Weights of a small GPT-style language model, trained from scratch on English Wikipedia: MLP 1536 SwiGLU, 5286 steps.
MLP neurons of a small language model. Each row is named by its layer, matrix (gate and up: input weights; down: output weights) and neuron, and shows model dimensions 160-415. Each number is 500 + 25 x the weight over its row's rms, rounded and kept within 0 to 999. Numbers have three digits each. A neuron's up and down rows have the sign that makes its largest values positive.
After each neuron's rows, "fires after" lists the tokens most often just before its 100 highest values on Wikipedia text that the model never trained on. A number after a token or word is its count.

L9.gate1142:496513541498515473480442470485482483498538539476480542491497528569471555469542485469503487478514499452524514537484451479480485468503521480492494501466512474487469507490519473502514500508495525531483497515501553484493508537475507515505516459519469486535448517487529461494488504505540531500496487507517440467467505504489508469525454526509474463476519480497534481505519540516460548553514516524547518460492533477525518510556517437546503502504484518451464518445474486491497490484502496523500517502516554508461502452535534504494523514560512508528484519539525499496492493487548477494514501498521496516519469500480516514467495492520465483522479484470550515556523520497502497480471441508514507507497454511454478508502469522478464509512551499510453456507476462492481440516455484
L9.up1142:521533482506531467486493510469509524519513518509502522513502486566484460514516485523508532467508437521479502502517458516509542466529479508529510529451506538543488526492469539517506524510491490555496515491521520513489488510453481515461495493472502481547461457495547460544507504522510518497534518497498480469505532435485519504544515533501506509514556535483526550522457548532446518523516528494514523490519494507501436533492512523530517522468470492508512508502481515505477436512492524538502540482474509466497489491514494521473513499539492505540522519519524500453501514497568508485459520519527475524514519518495484546493498523477490478485511488477492538511499479466492499488511506495525491496525464461517504505504476477462524507485542520504491502553487482471511478494511470
L9.down1142:552565486500455505518500514514529476487484505521452504470504511517501503483490513536483528525496461509498477506478512527502541460546433461524540487510508503469471531504483509472501547491496506499481507492489486505502554512483434544532481485453558475537461467495517489485494497501528508519508569472491490444520524511495546513545529513494545531465534511503487492496484493517475519533500527458526532471519481485520485505502474461512498502526465480482483462513473524482508463500503513495498500509482504500532496474478496493503492503550494471525499496544476490515532443537451542483449501475552503467505558481541506501503471468494503478482522519489481490503519500529510510494473533504501465559502505557509470487518525532534505493518525502520509524518495503527466496504541511
fires after: "\n" 38, "|" 12, " the" 8

L9.gate542:457540527519506469520479504499511480432513481519473464473482488488497568527505526518541506494487483481473499515448519504524471492489532472487543466533447464468483517521497516502524480498510546522474445485484525502496477487474523477527526483526513477498503495506506492465539509500484523525452505479488487492479478503488505493465476511516485484519505503468525512532502464516527503465520480506511496496561493518532520473502508448489488494480505505481504508493524535438483489520501483515521524508535567483517493499472502476472522495544462524547495524509540497541494501468537494499517528492502546508533478482513466495531471499483516490495492483481469518539537487474546504544466472487524473498516495485488487509501530529476503509497496469511452506475490508493506509495507529
L9.up542:477525502496534523532537523491489493513537499469521460503484499487499496492452514522476495449498459499511516521445476459534502523519531557495540521511513493519480501540508498514454490495513487506506471528548500541482497497479514492549499512487478476509506462506506482512519525500513483493517514499481480524484523500497528514519469511538504507499491495535481497542476480513448491526495540489484525476513506441453482493506451465507543509525511517530542497509482509487503479479483517475463534505493499472509485485548536484481494504488438474490469499512517492503503517506474489487510511503496534498497478491512544458488481477504519505519505494536509458471471469484451520488518518474478540438488481515463504525511486470540484540475520486537509507500513531502521519500523501
L9.down542:516507526494506517556480482513499504529529505510513539495459493493491481499468496497489502506484504495482521469468519418482495504458481496494519467502501474471531494497521535462483516487509464480486465518493519499467542547472503439516501490500442470529513491471541522494464478473509505496464519489494504516507507499544549530551468512482477519538445529490527490484493489520504429524463515504515518488487496466485525495501516502518484531532494467528479489474472499484455510522498513499508453536484491445495495455500503453450479544502432499502536512521502496473509457508491447540503489498506479478490503493501537492495480529515508533500546481495518527476529535501470518513501508490482542527459492539519471522511496518518530470505489462513505494443496460517510481495501499
fires after: " |" 46, " —;" 10, "," 6, " and" 5, " —" 4

L2.gate1320:546516513501511487526495464471491474480485500462508477497487511548494469489447517484469526501525518470481508561527498513529528472477489510538529526485493503538502515499462489505505508455520499481492509512481458522508518518488450495516502501498499495473495507489495573506513468525505524487546487512478496425524513474462495520462497508516471488471481544535497529500502488551528513542473512442556477476478497487508535471509484522476531465462466527489506481486495504521509501483475481480447482487484478506477544461496506476511506469497447520457505462491473531500527512474470534490496500481458458501498511543552532528531526510536440513474499496531507479550509509488490507498499517550459496473505487487507476547508510499514455469517504515475515538521460443484493497517538496
L2.up1320:511517501494513472483469462461481493502479518477508509461458532522481458477455541452478520485489537449468493508508486511514478533513498512538526545520503451511540501536468443529477460446534473511497506495492518517474533509513488465523450529449495472508477515509519511502500526502499525491494494484489484484518544481468527500479494501487476509480493505492515513537503492502518530530504493492482503506478507525502519525516462547497510509485450514469514468470503471517535508504488483537465480511465471526440522476452485530516530543522474534475482484502504519455537489472499477472462506440479491508492476506449523504510502491507497505492462503497489496500555524522492475481498525491507513459499514482493505531532507517456482521501528479494552549554471438519522537500499499
L2.down1320:489502438476528493546516499451524486485429518520481523451481446491482482494443491511522578507458517499456436473511518472476529516522536475483530513539501497511508468479448486479485450451482486559506488512480510503500539517514498501509514505480466478482495515516483494519490486510543523488519497499468480505508514481476508508501530503493489488499485486506480509509506500470533532504499510493453544443479513561478501477534470531521493503493531505504502467450516496466566498552489512486484514483463490515467476529539484529500530520513455542527467523487505491472440490517469536511494519492549513519523476495496531509491545484451504514434516505477519505507513481496487517509503494496510467534495505451512526491504532498526470520497521503508544510480508526493446477498478485
fires after: " |" 39, ";" 8, "," 7, " –" 4

L9.gate863:494491538504460525529442512507469493472534539509456482467502483523536506470485503466503495480491510562489515498511523514486463532493454488464533519519469520480499501534537502490510461499518533498490520487525544491504505482526508531517553472480475521482493516503538442501497504486497477472534501533500516515491535454425515503509468493509490497532527547475482460447503452480496478489486486526539477500492491497539485520490471509508502491515478523526495468517487531457501461500477516503506517525514527500548452476486535467507516500477494510471469463476471489487495491505507472498529515486482554471477526467491510520469503502504481551524487448520519463525513500455494539529471448514523498483521502527487510490501533503511453522483537505481481495509523476513531519501512541
L9.up863:540456493487462516535488464483505504503490504483481511475452497509535482475506493486486504549476513512507522492491483511493471503508499469486536514469455459460512542550485508525518439539506492544512535501524535480510504480506523526509526504489518490501495490496457536493518487477502472516475513542520481516533530534517454531480478552458501515522504512515517544522511545548480558503486493492499502534506487490522464523469481539511473508503480537492465511497512503487461527519514545508524534519453511500527512472516500466496451484451509520539467479488498479476498495526498467529501521510467517485528532499525459520480472486500547512489499561503546532537526527551493539478511510452544512496549489542464470551567465494529507535476505455501512535494502465489521486492483485
L9.down863:521468561512484521514537468524476506508500508487518492502493460517542513506501477479458498504519523507495505497437507550510497485507530464498494508447484453490525525522521516513514497453478479521497500535481501460453483480453453497508522509456482483524459461468485497510488490503485499505521512533522511493498492506455478515523524525458523498487482531507502477514478496435497513497478514487497445476521513493508496515482500491474499537468499497468498478516496548495477498503493500479462496505498472483508519527508507471538479483503509530523497484485514455489567456495472467503504515453501513533535509488528476516537518485491522503552502523528530502505542574523505501488529542450514500495480469519505494496544519470499470505505480466460538489511499460529477509502456535
fires after: "\n" 41, " =" 20, " King" 4

L4.gate259:433478513499483490523523501475496518484505527532504518542484554494463479477482498477485511499480506464498557475513489479559507546480470512471490500526466452463508529486518511547485557560518539468510520495535514540481477515513479447507499497461505484461486448552462518481483490493505480507494526514497499464465492521475471497497557473494470450499492500539527487509466520505475494483480524530548458495505523484514467521509464496508500521501557492518458517494494468523517511474497465492482495500502470493529508492522464504491505463457477491517504529519482488520513506475500476515512481472493477488480499490502458462508535481495522489522537489508475538566556463497513497480512510473484527493506436537537477498488500490538473505487525491525468489505490521513513506492523522
L4.up259:530479510523487480512461501506473510550525506455509515463519528517501489503514442513530522492562499480494499509514519525515575511512498483521515532510492491516478514517511518490499494464489512514516501496559470461473528484495556517504495510479515505534546529493473517490500496513508502446505541513522520488519452510479515490485466514525452513454462520515530504516516513545505484521471503526528513493462498498497493496498461534488460516529518490552523532508464490474496489442499508529478517480486507498533531537521473506528491499523508500502544490530475551482523466485484490504450477526495474503520443493490438484528484479492503546489515516525505534518506470536447484466452517464506491461510514481495481528469524499515482492528479514510562506523469522523518520491461511
L4.down259:505504457487565473534493474502491491536495471501459506500509519496471500508518458524508489493493500514518485505497476532511498494474497500495529488471516492500484491453574520525491514465526519517519479527538515501514509510479514483466465491512536520550499465526489529510455476509445527497491531494491559523469492494526491498511525487511521491482475480490476495477519524509547473509521470549506539506524485507509510507520462539528503558477521497556486473488490498497453510470522502503503512535484470517537529509478476510542588502541507506488484468544506498526504453496469454528520470524518469500499516508503448514539478513471478494461516479521530524528488488544445477458466520483528481488518457458481496504474501483533480531532516483491526466501508470497507520529475462
fires after: " |" 37, " —;" 10, " W" 8, "-" 4, " K" 4

L2.gate981:534478540493482490501534460529513501549465511482471527551535543543480505480525497535486502515517457519504479539465493525492490519468474534500486499519428502510488494486527481499486476516495562507542511544496497499503509478484511532513469485450487491483475517493463455515509499495503498478511457451470487489502501496475490507463444497505496512510508522468489459452483509534472485509517482449543540481459487509533504504535504519500513488531510529502491530527511539446465500518529473487457508473512478502465495484509497473514530488524521488499457527491549521507482457476510483544494487499511453509526543497511518494496539528486500441553486458476475544474507490458537501515481498470540495500488480542472523512426509521475445511502547509483488542505496509506494444477530521
L2.up981:524498459491512504474519514548473517511476488491499482514509492536483505479513459558483480494479477541525498510513483528505483516482477561503486471516466526503506513515532494489516523496449513540505516477456522431487485510431509519499463512516490501468513477469483494544527479470501534478512473483506498495495505463505491530491471489539462523510474536508527501493491503524493466533535485467492507533473494515522533485501536535494485454527501522528508533501520541474514471519526533498516575518511467519460482473527487522542516482527528478489493528551486477493502515500472512516487491460526489511559510503512521484494527479455490474512484483519512550444487486440497500489467507485487507491462480506498540541492496483449511472544519498479499497528537461508492496508490520
L2.down981:500512476496490496646539572499502513504512499516482512500528456480466521513485503488506471505483520514477484464517525530509508508511495520482487474489532512506488497518541462538492481472475460561498476514481519498474483538485481511509483488492458493495520487475510527498525527516473501500511533535513477472487521477532509521488543518497476493458463510505530517522479533493525498520529508514499490516508499550516515475473512532501506495538480503510514513475510512484534512553494470479541470475499487504507520545465471487499482522496485506472490530483441492487500536521492481482508471501493524495486482553504499510487533541501528512460513484541486478481485497529491483494477500496489486432480512474494506473519526518544506496509522503459533443545499473485521505491513442
fires after: " |" 52, "|" 20

L9.gate1129:518494549508474510512517469518506470513537504511488486470598516492494540509494508494557512471514501503514515477493500488488545532447476501533471534502502508494538490492509465543472511510506527510517506419539494499530521470497476499497439512468476545526533496525497498534481486501501499495495528476484509505474503487476488505525543455521531483535544500518510521504512536518494451485439523472477503481497526481537530522496483498501502459491519479489489445488472473509531500515501534474468500518445500477536485501502481512496539466539516499517491466483526486460489474496520524500502475544503478488484501467481498474501488538518565504490519502460501494480543538501514538444485494513463466488475483504513480463487517526482497503477526550509490499435504445474460496520493466
L9.up1129:483502473495517509548521495526530500511488486529517535508543488485507483531486503494535533446513483468520488501495544487533476508506483448479511512487490521532469483507520491492547484462495508475494439471524505497505512527487528448534484535488534516492497492512494503529516490505491459551500471486505496519488533493533525491457478451503500500470499486470495487501515477525456490534441518464453518545528482502544516488482485510503475506490499498475514540505502488480488500512531498468500488525520469432487504490491550479474498515537512493510492495466525486504493496504445491483478462458526490480498483491489460489481498520487544541478504508477493480453503493504496560520465516486435447502512473494478507505544483563476476491526554522505511499496514501517505483508465500
L9.down1129:484473509492508538466491522478481475481464514504492521519452496489515494469513530448474485484534544518467515491468567485521513479438502525477554514493487490515525521495522535476507550497493481489517519482515511485496516531504469449524542487527543480485491504531531454490499475506527466505487436491510535496487511486524524491490472521490496511476459489490535492527528493515493525518506507453510503532501511474459456520482454512503479501514477499491505522494523514481495486508520540492509499503534509416512507523489472473505461534489536514489532525499500466509495521511461520469475516454436523468495506510528468506490493506518524540410486485472497504501499508538470501532519532468465508518473487527479481508474485509460509459489496485447516515511499490501528485507528483
fires after: "," 52, " to" 4, " and" 4, "\n" 4

L9.gate142:487522521467488488474518462466510522479483482497482478444498503522474509461478528502472493516506500466470537547511476468532522536480530508498511518548540516498512548508494476490477481504488507476470537499537507543525470498503521508513567487479479473514518464517480517476491483555542511487534536496515541486463465476463488476494532500502492479549549491476505531492520541468528507509543543488551483514505475507487472481475462499503487542489491528450538517540532503487435463520490472472465527477495517500500539506499537452501517505536505516533493524464466508502508533459469506488496456464510496504493497521545475512503496527506496515532519487520489460501487474496525463498523481528482536474496526500484546511496499476519540483558517506504505500465483469505483518521473487
L9.up142:524496482517503459511507539516480512485463505499497519506472484482502508426458458527444552504510522486516511533499503519522481492517518462512496506458477497517491489496495458464506471504495454472452513495522502502497473470518535513542484493551511509529488551532511480467568515505539463486487552547525555486492514519535470483483512501459488484473468494522518496504481513513524487495502496476499463520544480505504545531486509500525548461471475520504553528489489477484518497511514558474513518518489540526493537483500517558535498492515486500467469492492517534484526533489499546479496498539501519438507466477490505498523542513508507519529477452520512454528495486521444522496502503497517482484533537457523502492503464487480499534504496475491467483438475487500523506476544492
L9.down142:488461521533511459512533519461466490497485501499521501481511489476521534536481544555502454487488487511502499523548491500484485446513458473527494506544473471492507503466509446477503452493473474473466499493483540529463467503500526521535516510451508537507487481508469467459503499500554472505513511535526498529516491520535506478470526472487479485468485519501435494456496460509494511479517487514510496514504519444513531543524531489556481518513511472499586499437529526464513531500525544497493524469501461478467470510460539510514489507540459547477503496506480433475520485528487513502477511494504514453497475526498459538559506495476490471483479503483476467501521495536523503475473494514457523513518465479507486510520492548574496473512532505498526482516474505515474493481508509
fires after: "\n" 70, "-" 5, " |" 5